{
  "intermediate_size": 1280,
  "vocab_size": 6738,
  "norm": "layernorm",
  "bias": "none",
  "init_std_down": 0.007,
  "optimizer": "adamw",
  "beta1": 0.95,
  "lr_head": 0.00549,
  "z_loss": 0.0001
}
MLP neurons of a small language model. Each row is named by its layer, matrix (up: input weights) and neuron, and shows model dimensions 160-255. Each number is 500 + 25 x the weight over its row's rms, rounded and kept within 0 to 999. Numbers have three digits each.
After each neuron's rows, "fires on" lists the tokens most often at its 100 highest values on Wikipedia text that the model never trained on.

L5.up149:498529504479516504486491506490532520463451483529479499509508523519519494488533512439514533511513500490494536518550533480496527497566544495522492517516472532524521466528504530509476447485494527483472471488505484502502435503510489505498468498490494484485516514510500544485409477496496493472
fires on: " (", " |", " by", "//", " Website", " from"

L5.up1074:485515518466541452504529488473523472481520445475504532520553534493494524501486491529497482507506466501517500509514522465512513465526519482513488518482512504528482486493515516525501504516487474448489503477496531542537539485484492504493546480493457526532509535467485499528455481532508526496
fires on: " S"

L4.up964:496526521501501489484536504476470520520486495438471519482520532480518511500538508491484507452499487483496498515537525510517498487503549493466458504497527528540542497504524510501512524492529511479465494493440493515512492479455534537562497487515474461564485517518480497491480483500510532439
fires on: "a", " Ba", " Sa", " Ra", " Jan", " Ma"

L5.up776:473488521490496506550492501527523532515426476489479487520493522503520491463570544534517527525487533467499533459480509481521488453532529490513487535478499515475510492531499552504532485471475497510488461503471517498484514482556491528514492542504461533488545521535525528517491463495498468513
fires on: " that", ",", " which", " this", " both"

L5.up222:491458519513467494491498484509480472511446499496544474504525518497542502504516480514533502505532526509500538449568479517538457492524506484444516491512512475522481521538499551518517488523565496522523471502476487492473492546472522449466520499499497534532522531506474524512499475521497502476
fires on: ".", ".\n\n", " #", " -", "\n\n", "!"

L4.up146:517452505506530498511509467508493549475431507480476523508496488495536497488533486495555484506529557507484526464494539501508484509506449509501503516498465501519500504543493477500509495510538474501507467511482526518542489482479518527513516530500477509527481444517517518501497511512499525466
fires on: ":", ",", "):", "),", "."

L4.up1093:517450479468542515479508499498538517532445498510515505480506519493549535505518508509491490507494540529495515491482545501512502491495505489542473541480448498506502496558501483470516521505462511501491464516474496506545501478526527532461513494481445460490513471517505514467513513488530492516
fires on: " as", " and", ",", ":"

L7.up532:539493484494561462469480471481485484532476499548502481522480504530480468509517477502451544505499494465511515441523514514515512489527481488483496516443519484572498470502509512485496469473468473504499461488502476473508523531531506535525469501527513496505481532523473505481497509459490504506
fires on: " ", " or", " form", " med", " can"

L4.up328:535503497466535501489519510488500520529489481535480498504519491549527509488509482465476505493537516551474503510527529492527511481530483530468476527446494468498507491524510473457536509497501452483498471499454535515526446485478466502502484526489482473514533471544513477460502520508519476472
fires on: " and", " or", ")", " to", " –"

L4.up82:513483482492470496516558537484533523512513479521487483456495496515541496475502511539487501464510459484475470505513502579508484497507518490504479513512525499453502491511561533480499508521533508495514493493506529499543539508530474486475501509491471484509472534473508491499515481521506504515
fires on: " Mon", " ac", " En", " aud", " an"

L4.up1119:527472486482525502516482476528497529507447491513529498540494490515487534450554519503509478501559507462502520490533527522561493474462521483515475556474499501505489494517495541496531511484494499485524456506489512504537527503514498486523497490478496518506513500501503542492486489482527520520
fires on: ",", ".", " and", "in", " be"

L7.up322:490485498505546476474518473472513526511412504494544528451548488500524497487502502456499523500508499481494503482478514526516510480496488546505497508517506523514534534506484512477509452523455501458501460497494518479508531442518469509501509524472506494505480510536508522473523525520522514510
fires on: "–", " ", " ag", " tr", " con", " Cl"

L5.up564:516477510514533495519552502523496513528466471479532537484491520474533529459519441489477477444498476477482498516526486478491502494513494475503489509450526566509536457511559531498524534481516467484491487505439514531512480505520491472545529490533468477470494502526488490507515517494491516525
fires on: ",", " and", " m", "e", "is"

L7.up1231:519454484478541493508500424479472515518483488508506517510498527496541538459540467490480494465515491481489495501524468537503515454487524512497486497469521542517503514524528506495505483488514436506487483509458534534528491518494455537524478532542516561464513500509470519484533513472508501474
fires on: "-", "19", " in", "c", "m", " sc"

L5.up296:493524496501502491503521477470472512463480493499545527514498526524554499521510523449503477492487493514489521473519475501521494491476502487482502490545516502515487510510561504479512553522494530512514498495510547485458474536502509526469526479497476513528464535493469503481553451513535529474
fires on: " |", ")", "t", "m", " cm", "ps"

L7.up546:498441488507556499486505496511478496487501501483481477504497546505537542452548510504503511485507536491466511502497536479517495509522470481491528486508439500529514528546488447461543503494521466503538476512489502507549512489465487518490514454479481483484501538497556516487482480479520519511
fires on: " the", ",", " a", " and", " was", "\n"

L4.up301:452460512496560500487533440459481561498480474496536460535514518513491467503499467497497533522474495494497491463518532485532479509480479472508497463495520484507525499504546511514543495516518494487492463506467482499526513516506492499530501531533478513463500493486487495489501478518519507542
fires on: " ", ";", " |", " p"

L5.up919:507505473502500524500512466503491536532509436504524466508513499494513517535512481520519483488479500475511510520520492491490488545544535475438486484510498495520505466560516552446500498486497494490529475499485522551489477527530450546498501492499459505541505514532534494463438473477508481487
fires on: " |", "1", "6", ",", " of", " –"

L4.up173:497474514503514484510488446506505501455444524496548524494509525500508480458567506435493547509526548474516511524471544476491476465487467524503496507471462494523549520515507480521484487501490483512479490494503497569564504479489495525511475476534464511500528461503497551488511508470505530517
fires on: " which", " where", " represent", " Pr"

L4.up1220:514496514479545502486509440508487477521475493420498480499506507492491510539557518469486464479552489470503525501508495508492450511547472474466495527495477484539503452521524503473479508520487482482503481502472475475515506529456516518498475506514500480502520483506487486491442521521539469487
fires on: " |", ":", "°N", " (", ";", "."

L5.up303:518519471455492494484479512500483542541429485513519459501493472496526526501523508502481486491517512500481510514496527521505514493470505488487473522458442492513517514525495531469531524492471509450540464503525510518538509505510472492483496484494482483508522487534526512490525574497496479521
fires on: " and", " he", " she"

L4.up1276:496484498524526492492509533461493488517508458467468497516505481551519494494524486503492488493532508489526486457488513514554477475553542441502506462483518485502513475528499518494516486537504479441529460505481514495498518496485474491479483507501535511471496499548466502504483474488501531494
fires on: " ", "="

L5.up587:536477488511482474446471444444502482527507506506560510492537510536470523527492527488471544520539475464497524472491535558500537490482475508520496510499471483511505543527493526564504509490520498537491491494494517487496531520505466510488511474504451484520503479498500513518498515491497550568
fires on: " which", "ich", " Am", "un", " It", " min"

L4.up296:511470498529518481506523504510504530491526468517498489487541509494491487459525486545547468466500462551499476471487447538506496497476527506491500474511539458471509477524532520532502535525496495519513496487446522492492482519489507574530511449489518525521500491495520502529537481543520514497
fires on: "1", "|", "4", "10", "3"

L7.up1166:470499545499526482478517491460480487521442512564512489512521478526538482505507503492512497471502498522510460478463524476499482493499520481544490509522487474524519488494495500493510548527516488511526491488481496504510483500475493565531576494531469528508538454491515524497495427484511516487
fires on: " C", " c", " t", " T", " L"

L7.up920:500460500513463481501478491545489510525505464464444513494498522500479498497480511475498513457526452536467529537508504493500530524520520476491478515467476539478476515522471502515546451537523489518506484503492571479493515467506502506487498506470560466501510552539520563471488481554514517516
fires on: "s", "es", "ie", "les", "en", "y"

L4.up538:484499507504523499486525523469459466517504475472496470500501515499523449510513531476442533509485524489500518499501501503496546491479488503488495507466484485475498491522542527494520474497486514478500487490480494485475516515505514570500506471493509528503495526536482523506516537519507507537
fires on: " can", " to", " may", " will", " would"

L4.up915:485512486479544492502498492461524513486484501496556477501506492495486487436483500511484487507514513508491500448481510492506509525457527490527485476475476487538499480545536471556499548492486494504486472491498483535529503476469526491488497511482480493500544468516502457475486531501481517547
fires on: " |\n", " |", "2", "3"

L5.up1002:483490515504528498445511492462499464503495497472503469501488528498539509505503530476488534507506525520500507482536517496533486502559466492480499488451459502511505497534531514478536468528515461500527475520481519495501517493461477492486525474533467486483521539477470540486490487513525508482
fires on: " also", " |", " no", " |\n\n", " a"

L7.up775:507514521483499478463511475502465533488473472458471491519499453530494502508532528504514501473553494492544525496580506536498476490539513469467490495526473498513508502522516518471535492514519519493498471485504499530515479547476500539486471453491531521489501542474518550474472453470511504447
fires on: ":", " Year", " |", " October", "00", " /"

L5.up1253:530488471507513503499458473549504526486480494541515529529495525509490528491542535519488513494489458504494498495469506494542497436523487477488473484486497514517493524541509492497486458499506493479551469501464518493478494472539501514523517507532460475456554496471468518508487504503479498531
fires on: " of", " as", " \"", " first"

L5.up17:441479533484515498522504524479535508514505497441532502497528474523533512492524480496534464494490495534521491507487519496547491479510530499512479514461508490509519437516539515516502504517488491489468495498486519563503503522489456522504517461510453548528556533460518511545428536514505491485
fires on: ",", " K", " S", " Indian", " Y"

L5.up840:479488515469521497511458488478487513502469523493514510504508501482529501461472496516471514497574495491445506471488479526498484513445490525543518470468477464529502503523524499495478512486466502529488475502511500518537555493472554497483512498492463510524518496525488524478497491509488548488
fires on: " |", ";", " ", " (", "50"

L5.up97:506496481486507500524508507496487479504442499526505456471512502546512521502512487491457548502476507518465525536572458488487481468518522495467488505515490521462560512502509519483548490482488488526527476495495488536520461498527491510527510520498494464488488506488501513508487533499483484494
fires on: " was", " is", " as"

L7.up39:484518481530486470486512454459500494514416519495515518516499536509515500484541461540517533484522498475509495536505502524509491502491485487512514485508489581500548455500506493470513497529501500465513481488491496496537513475506471470516515497513477499516491506521469495450469530474488523554
fires on: "19", "–", "20", "18", " "

L4.up135:493502465468503500482506474509517501487479488480459463529504525506533460525570570500539545477543488494483529540557516489520500507528509459445484512479467527509504503530499519467473476508536491494517474497488508507506494524509518477484490524544501469483506497505513534460493482497494516476
fires on: " by", " to", ":", "ps", "//", " Website"

L5.up838:501506511466525470520464446519506506489481509461465497487524503517503487477526518513494499490549541529493529528533532500477504489505471500549516497470499468489479533507499501480488487501519521518503484472491501495521526503481559489467485482522463528508535462510486504497505478522522471465
fires on: ":", " ", " (", "J", " J"

L4.up842:515470501497490499526504514507494532524482486489517531453533490521524495517493486492479519489520550522483518514529494538500462472498471510528480500531461507506506481495511520515545487486506479515533489502460469475500464511523480534475503532511503521505467509523498530538533528485504508540
fires on: " as"

L4.up271:487480463477548511543500500513516514521448456480512511507537515501558521481528465543508498485502491489501532503520496462501461518515484512465481546455472534525502475519512521502515472498518476453484466504471548538482469493526494518510478499495488519518498529547515506532488492525479502472
fires on: ","

L4.up130:496498500532511514518468495437449466490514439447475467504525510542509525511543491509502508504524514487516528501518513471499510486484524451473482480502508477527476467570498499490493465535521484493533466513484509574505494499457488522494478485482492526482503474513474485520509484508533490524
fires on: ";", " |"

L5.up407:526497465479490498534505518487545531501458482506586528529479491489484526440541535497465507490508452494486492502527479477529495453498557525488493526482514540473514537543519488476514495475497433456481447507449529509520502497513479481538527515509500511489501514475514490520513492525496502536
fires on: "-", " ", " and", " \"", ",", " '"

L5.up767:455524498490567502467502516465498505486488513498482476500494539518527505507501444491449525477530516462527495448506502503485453520535480457477514470456453480532516469550496492473498510502484480497522455499497464506534494503528504495489489489501520522465538489525482484473435489482517459518
fires on: " |", " ", " were"

L5.up230:522497513516482495533509498507455487474492477477518507491519529531548500537508453495501516527463515532478524488489482456525505497504505488477469515495473511498475496528528484501524501545513492460538499507531504507507442516497541497495498501512480509468477529487458477499530512502502488528
fires on: " |", ")", ";", " g", "it"

L5.up373:499488456491487500524489431494502514520471475531486483475511472505494526515517521503511470510511492485502517539514560550486480458523504465480491513506505519510477530553525583516507478504508488495561466508514522506491469503539499499476503471461481519516529574534527556524437472509501485502
fires on: " that", ",", " Although"

L7.up308:487502469493530469547505504507482542516490440514486507504494493492508494519551494467503486469507475550512475522501555490500530492492524452543496509529544486488513482496561521489498525484476492524498489469507492514507521539478504469507494502506458504530518504504494531492436468505537496476
fires on: "T", " T", " t", " C", " P", " N"

L4.up113:512462547514464483518501464521483521458528473491484495478517502543470469489474511525509530494489509561513485501519484512477490498551513508512442520503481523511524445454497510484521504475521479522516521457524532468492525484514494486534520497500493508486504520508493474502458488519504508562
fires on: " system", " special", " material", " graph", " standard"

L5.up1244:483459485460564482489497492516498503506481513515504493504528544519496513449511487449503504471524492481505509461510501524493511508490505483484500488515491482512493472515504544503516457483512486516492486487463489527510486507483450500538463516533466490476495508528502518483454484477502475469
fires on: "19", " ", " in", ")"

L4.up1269:551500508516526470520472493464493494462496493484527471508507534505499500500521476543496525461505479532526536509485559485504552462534475478519530452522529506528517507524498503525480496481527511526555483482449482541496491499459501497517489466534511487539485470526483528484494478467514483545
fires on: "0", "1", "/", "2", "18"

L4.up192:521449517461517503486494434526504502523494502526467489456519532513528534486519486502554527477516565505472523499500545494494529512517521463504504477439476547513481488552488535498532450502525441495535471509528527515547503499474486505510508501544460462494514467528511532482465493500530481457
fires on: " a", " the", " by", ",", ":", "19"

L4.up850:501495478526510496499539439492483491531517493505483486496499486548474525514542524516515449463535504470531499508504551532513496442516508476523455518487513528491492500537516512493494487515518531522501472486495486506483514525507527523461466469532455490500506512499460486477471483522550485481
fires on: " |"

L4.up386:520468520493573474496494492486510498471504520498497502473482449485528472476485472504486501448547512503474545470488466513528526514465494516519511477462445500523447462566515476539483537505466508516461479497481481476541483493505531539495509502488481517481521492498505459474474523487505520523
fires on: " |\n", "|---|---|---|---|---|\n", "|---|---|---|---|---|---|\n", "|---|---|---|---|\n", "|---|---|---|---|---|---|---|\n", "\n"

L4.up1209:508442495511529520504454471507504515533485434541516511508534511510502527480506497475528495494506483530503515502503511504531537491563478457534490511473505596517498535539525479507481464525495464500508466509484554506473505497528467522474496483504463489455535493534496522507490462538489496495
fires on: " of", " in", "'s"

L5.up474:462493526454561480470498482496505487487468481499499491459492527527515494547518531476484549520566510534486491481498526515514473530525487479476509473477444497545500493522514472477508487542513483460533477492515470514508521508458475474494485487478527473477501507506518468464469522468538478474
fires on: " |", ";", " ", " ("

L4.up773:474485535478529496472460477457522491480488508466535502460507500502515506486529488538498492468554505497489515431481444529519503489466508513514487482525475480532522479537518482501487529521499543517497481513497488492524497499485488530485514506539477506490517551463473487472489509497530476517
fires on: "\n", " |", ")\n", " |\n", " The", "'\n"

L4.up1208:509476536481508497499518528497447527478482485491487525489490491485537515531514465492491490467507463531485454497528519498505452498512531463497471474491519508501557508524568506468497497577540511447515485496459481479500477492454488507525516482518473488511533497532501519507422464475558487466
fires on: "=", ":", " L", " C"

L5.up554:530512499475518485492517513468479513491472471535511484521505487505502519513514503429470490499513496493538506510490540508502496474501471461507505489481517513490510513514507593492538559490491510426526473507554515507544543505462441511481476472498484529504513522521524547521489488493560494526
fires on: " and", " who", " Although", " While"

L4.up1143:488501507503514443522487507494532504481466483502541489463576520500522469484485487518529539486535501502487510501545496484501451515479490532467488517522480498511547481497484502502489469506533468469557495449478464515511496518483521520501506529507537544510491509496512456537481504474505454482
fires on: " h", " d", " m", " D", " H", " g"

L7.up123:499483506487478499436545498482416502549482464532488476508485540504487491469533520462454521516552517513481494548504500486541564528494515487510505473498460487522462509517516503477492487524505508492529477500469505482485526503500530507525484496456515524515516468539457509473511550455490464527
fires on: " can", " to", " qu", " may", " would"

L5.up1092:494503524485517473527503507479511503491507544453520526466496447513501463489524472509514516477537537505470518492484522518549539494469501505521506485496471452496457477515482498538506525468512513460425480490475485530524486524515521526455469515482507480507525483492483476488500506484467563499
fires on: " |\n", " Christ", " |"

L5.up1278:491493492454521489467508540463520466534484514481496502437495465499490492499525486493484501471540526494474529520480500505521504531495517474499514452480510498505508478510512486515487529492498467507503482475529477512530525512518491538499531481503488476507533475572520527483430515484481509513
fires on: " |\n", "\n", " (", " every", " M"

L4.up1219:477440505486488469511486540469509479533486495468494517472509433513477534499540467507520484474498524499502458560496533485506520460518507463492472510482486509540548485489508541447496516527524534455516483460498473548516550498493468494499511482484510535508547486492513489511463510507491472488
fires on: " New", " W", " Pal", " Kn", " Y"

L4.up1172:490483491475541498498502531457481518536432490517526487487496534497515534500542537499466485486482515529493514530460560493494497509495528494527511482484481488498492513502481512472506503521473498481506474510505493501573511487487465481487509510517468502497508525527536521474499486464523475515
fires on: " and", " some", " three", " two", "/", " most"

L4.up725:455470474506513467542498513487534513510463499483536533520521532515531460465490448500496511483507453518486540517495488455475476514461488548541512492504466500468522506491494490487477492491508519479527482471500471562468489501507452472517512485479546534442512500510472503517481510489470481494
fires on: " t", " g", " T"

L4.up93:494476461505491481529463476528519503516468518487498508485504523512486490458600488501535488490541526483513551459469519504487545494470503530514509503470476492514510506527474524541500504481509506535521469487490501547488530477499527545545490489470460447526539469512495472506508509485524496495
fires on: ",", ".", " where", ".\n\n", " It", " which"

L4.up71:533479470476523470501522486516497510507446441523541532528519519492498525468525504467511500513504437461496494458487568476522477464482508482461498534440492548492539531529512520510551513508505455467523477506481537519539470485526482499517512512473492475508512499489501502497529496540497488530
fires on: "re", " .", " that", " '", " \""

L5.up612:525516508510539481514481474461504496497464481512508473508508524504537516506529522472518474483566523511490520501556498535530469496520501501454495473491500490496504523555509548477532470476516494492567467504500484528473504459539471547490529488477461468523533546500509544510485468504495480468
fires on: ",", ".", " also"

L5.up349:500464519501459501535481482464491460481484475467530470495511492520541517502546539514526495528482486520503485472558505523525482467490557463455500516501458514521498499526526536528498475535535488501526492509499478517488498554470494498504509487523522547501479526475485504497511482478529488499
fires on: " |", "\"", " /", ";"

L4.up949:490506544512477470488498472492475490514498496523513492459517491530475524517544523495557485497516472471504510489522514470505482467466543525470480499473551515529471494512496549503485493527556485516522475488528454436475479542497532503488494496513486533525494526500478495500510503481551513492
fires on: " |", ":", " ", "ić"

L7.up18:476505506451509473501518454511507526471457480526499481528489517477517449508565466501497509498568510532505518459549530498484474472518487457529513503515480488536480500538516488516486496533501484479460459498515498544544453522481488542521488480524470517502521453473459495510506462541535497501
fires on: " |", ":", " ", ",", "re", "in"

L5.up1259:505495484479482497486496444495480508537469504518550505472490499510471489495559543496527510503506485515484506506504538482512535481456541465510493518476514562518512514519492498493499465507495459497501469504472489484495479495474517495520518526490524494540485478470479503472481477504530478545
fires on: " \"", " by", " under", " that", " '"

L4.up10:502453496506542511475489517454528504462490487504509480493506476526488504481528491524499523476494500534516455465497495501510505469436562461513495476497486479497535480534495512522492484535483540491495461506470484500541459520513487492539499493540502491463505464493491504478538449504518495525
fires on: "|", " The", " |"

L4.up1050:494516484476546495492547493479482531499485488531483477466499517491523489531485477463505482492517517500468471494479463508548508525512535518526483468500450509530476488496577481509524507490482453446492477494514518462522511495554525514553521476456510459512479512500495509438448501514508494570
fires on: " such", " l", " long", " kn", " f"

L5.up1187:500466529516493470496568488480475482533506501532542479509479529508515473480530528507504514466482473506505448485540500508525515510529509500472508491539499500487496497586535526457492468480521486491565489484507483515478480530472477534538520493507479502511540486527505545506486486464510524474
fires on: " |\n", "6", "1", "5", " Year", "3"

L4.up747:501516454477499476511544520486454497466501496513525520505509487494529495432501518516472451478522474521483467498525489476513503519468501475470476483527489434493582511511546500476496539488477478507492478470475545506519486497527458503500504515505516488547510510545499515491499514470522506532
fires on: "id", "b", "ew", " w", "ow", " hon"

L5.up958:475499502482548503512511502524501519504483436503537521504521502523497528504498546506472504486496462520485508511525563472523510490531459524527466531435490529480534521527521525502526497478521492494475465504483545504542504496515478496525507516553469505533538500495522515533484493500487521462
fires on: ",", " and", " –"

L4.up710:500505521482513488471525528463515482508469505534506497460484515480493503497484498514467476501520492474477533483506459498528503496490514509504486469467490463464469481513495501506515498488507465508465477494546473493498504489547494507558522498518495482523506490513463479501470503478500497527
fires on: "\n", " |\n", "0", " wh", " cred", " R"

L5.up1172:456512509483550514504468485477463543496492483486562483518520519510488496484496516508467502498505429492497531525511466507511519498516442436515491486496526515497525509552533484493500503509496502505497480516504500521533491479506507535476502521500495463502468447521495488495494477482490498509
fires on: " |", " (", ",", ";"

L5.up295:504502534484493498465524497469448528536481503455477488506498496482465495470478450487508508521523490504487494509520497464534507545478498485516491472522514521492515433500532510506504507503538488475476493484505546468495513488512515492545492483498535452529474523540489506461452475467503500508
fires on: " such", " in", " more", " from", " l", " were"

L7.up646:550525486517501511473541526530415514514531496521559465494506485540506519503451494487453476482510524562464484522511543502497541524479506546480501475482454468517501520501536499484497500518495452475524484497482491498528470465495478517479481467486518488490489511518490499467500474515494462505
fires on: " or", "w", "u", "ew", ")"

L5.up1062:480486502503546493523484519535447528488431487506503495532487516500514488509513504508452524487468461506503529506511539488497542534498480503526475528515506490502529448518504509516556508466486501486506479488458492498542518491516477480494532511505493503459497510529474510540517509496518492539
fires on: " it", " those", " were", " |", " is", " are"

L5.up141:496455522488492450553504496464492500516513492472527477489518507522526496452495483486508545498496471556499501510482499453493506498508531540515511456484494475507498515478499474491517483499511506516515483453531487502480505533499518505541487478495502524456503495503522515489479475455500488545
fires on: " W", " f", " L", " T", " K", " Y"

L7.up355:498521493539497501521533504511525529444472448503502511506510489501511454550497546483530501502544512472495551538497495535538508484492480489498468546491500567507511496506500497483539524488512485476524482493489508504526473478515475528511510517485483544516468477518513529484482498493498527495
fires on: " before", " After", " after", " while", " to", "After"

L7.up167:487489494479507511553474490531493514515452485461528535504496495480531506481490482491509522508525523517467517521518526492507471472576500509515516526476463553509529474500499514478511479472494465475490468508444509530530536500511475483501505533521481490532557467505503519504510540512477470473
fires on: " as", ",", "—", " (", " –", "-"

L7.up806:504473521499536441519520502481515488491487510477507530438505490530479489489531513543525487481528517503473560471503529521529566502502542512520514492529480486509529485510491501515491483521479512505454476481496510552503499518500468533465452516488498479480537512556453495515468487475533536504
fires on: " |\n"

L5.up1082:498518465490548518519477536479467531458469467493546492544499528481489468483537512484465505500480467486513533503496480463490481531485498475502490489530526476475468501550512498509507510492541492474492467507458488511478531454528500524517509525511498498504462481506486534529488491498522476552
fires on: " |", " ", " is", ","

L5.up345:522489496516489473538491510470495458540494501510480458463479502502479531498499491447513486453493510486540508566470485546478474531484483509472476496468514486511523530520496535497509550508528511485575476485525511523469518467495494531480504486447491493503526522503525511542482502503505514459
fires on: " and", "    ", ".", " May"

L4.up465:497502526538491503535543487502471535483505483508486472509504506548475498435531514499494534440507493509530480492490541495486511492502512501511511479522520490483478446558500543472522474466548512483508466501471503544541484520547482546537480476518492472568515486538495508533498467501520478516
fires on: " |", "2", "3", "1", " and", "=="

L4.up369:501508552490520446506507509521491493527513489529524536463521533513498474478489515492528466469568532509495504460476503504515481493463497516517470522479514528521516513499538493465487546521508487510541505464521501527508513497474465517467519466497469531543537505517480526511478462480594506477
fires on: "er", "ro", " Ber", " Or", "-", " Der"

L4.up499:461472535457550440462544479489511500497508489454499500468502494489544471489512533501503472487499462475492444484517485522502477525459576484527515457483537486483485500526544516505507516522490508522499502469511475527486499515473525489524523492476477499490514511451487505529507521533524521519
fires on: "2", "0", "1", "3", "i", " "

L5.up252:536511511491481507481486512526498527474491499539484530479545494487568472480465456501530510527578503467492536488524477499514474472534460478464471499516468543507553500498506534470515506480476497482526479483508522522499505473487495565510496494510522514528462457543521491451506480501492478502
fires on: "r", " for", " For", " after", " Pr", " before"

L4.up398:508477499499543491526498533484503482501486476470552487507484523496486522489594512494477484482475438493509498511520554492480530480494540507510508490503525477511478529512514514486522505534532490466508484501436492512538549521468501488509480490513490484487489505479485470538506512459530461495
fires on: " ", ",", " (", ";"

L4.up221:542507499511479498484516514481483512492487512478501498482509458529483489457497506508526463478523528506478513440506512524503483504485507528478497491514522470486531490542532493453473515517513486509527487492500511540525481508514479531509513496492491537581516527580509498554508546471531505530
fires on: "ust", " great", "b", "ow", "ough", "-"

L4.up299:468497475470517497507508490481494511523448516497512526482521541517547506495499444516504528467508474493489464545484520537479520520500561488516479508490496520522519480500520529486528498525490499489477482501451492523540467483470456495490503454478474481514510493563497492462468526506496484467
fires on: " in", " In", " Sa", " Ma", " de", " La"

L7.up1272:499486454514499461531525491490481503484442516454492520504512516482514518524517457533455478499517512484508540509528496508470507526477526469493502485520489547514560508531502492504516511486471517515523458465501429501554508507502498495483529519482514518528496534538513534462487525493476509529
fires on: "19", "20", " ", "–"

L5.up1069:460494536503472483499486477441517471506493499460560489499553548502475513509542508496452470488475412482515514490505489497492476467494520511501476518479528478520537517516496513524527506504505509522502481500501512517511485481472443515542541511531493471518556473505513525503507457506474507515
fires on: ".", " Jon", "n", " N", " Ma"

L7.up1001:536499508480534487469492486446464467546465491487469514513472470554512514512526508458490553487539505492529532465530538515501473521573493477467495490482485462549521465531502497484522431541482488506526476500501492492463522490491494495527465489494504493458545493530503501464489553480497480525
fires on: " ", " (", "^{"

L5.up462:479491457519501447492527482505498536524490472513500519525496483502511486511528519491459485451491473533521464541490541514457507469492543438521499465491551497488494486493561497475503515498503506472469489461482523486507506492489492498503515462524467507480467509519502538535458470499508539511
fires on: " ", " Z", "T", " T", " P", " int"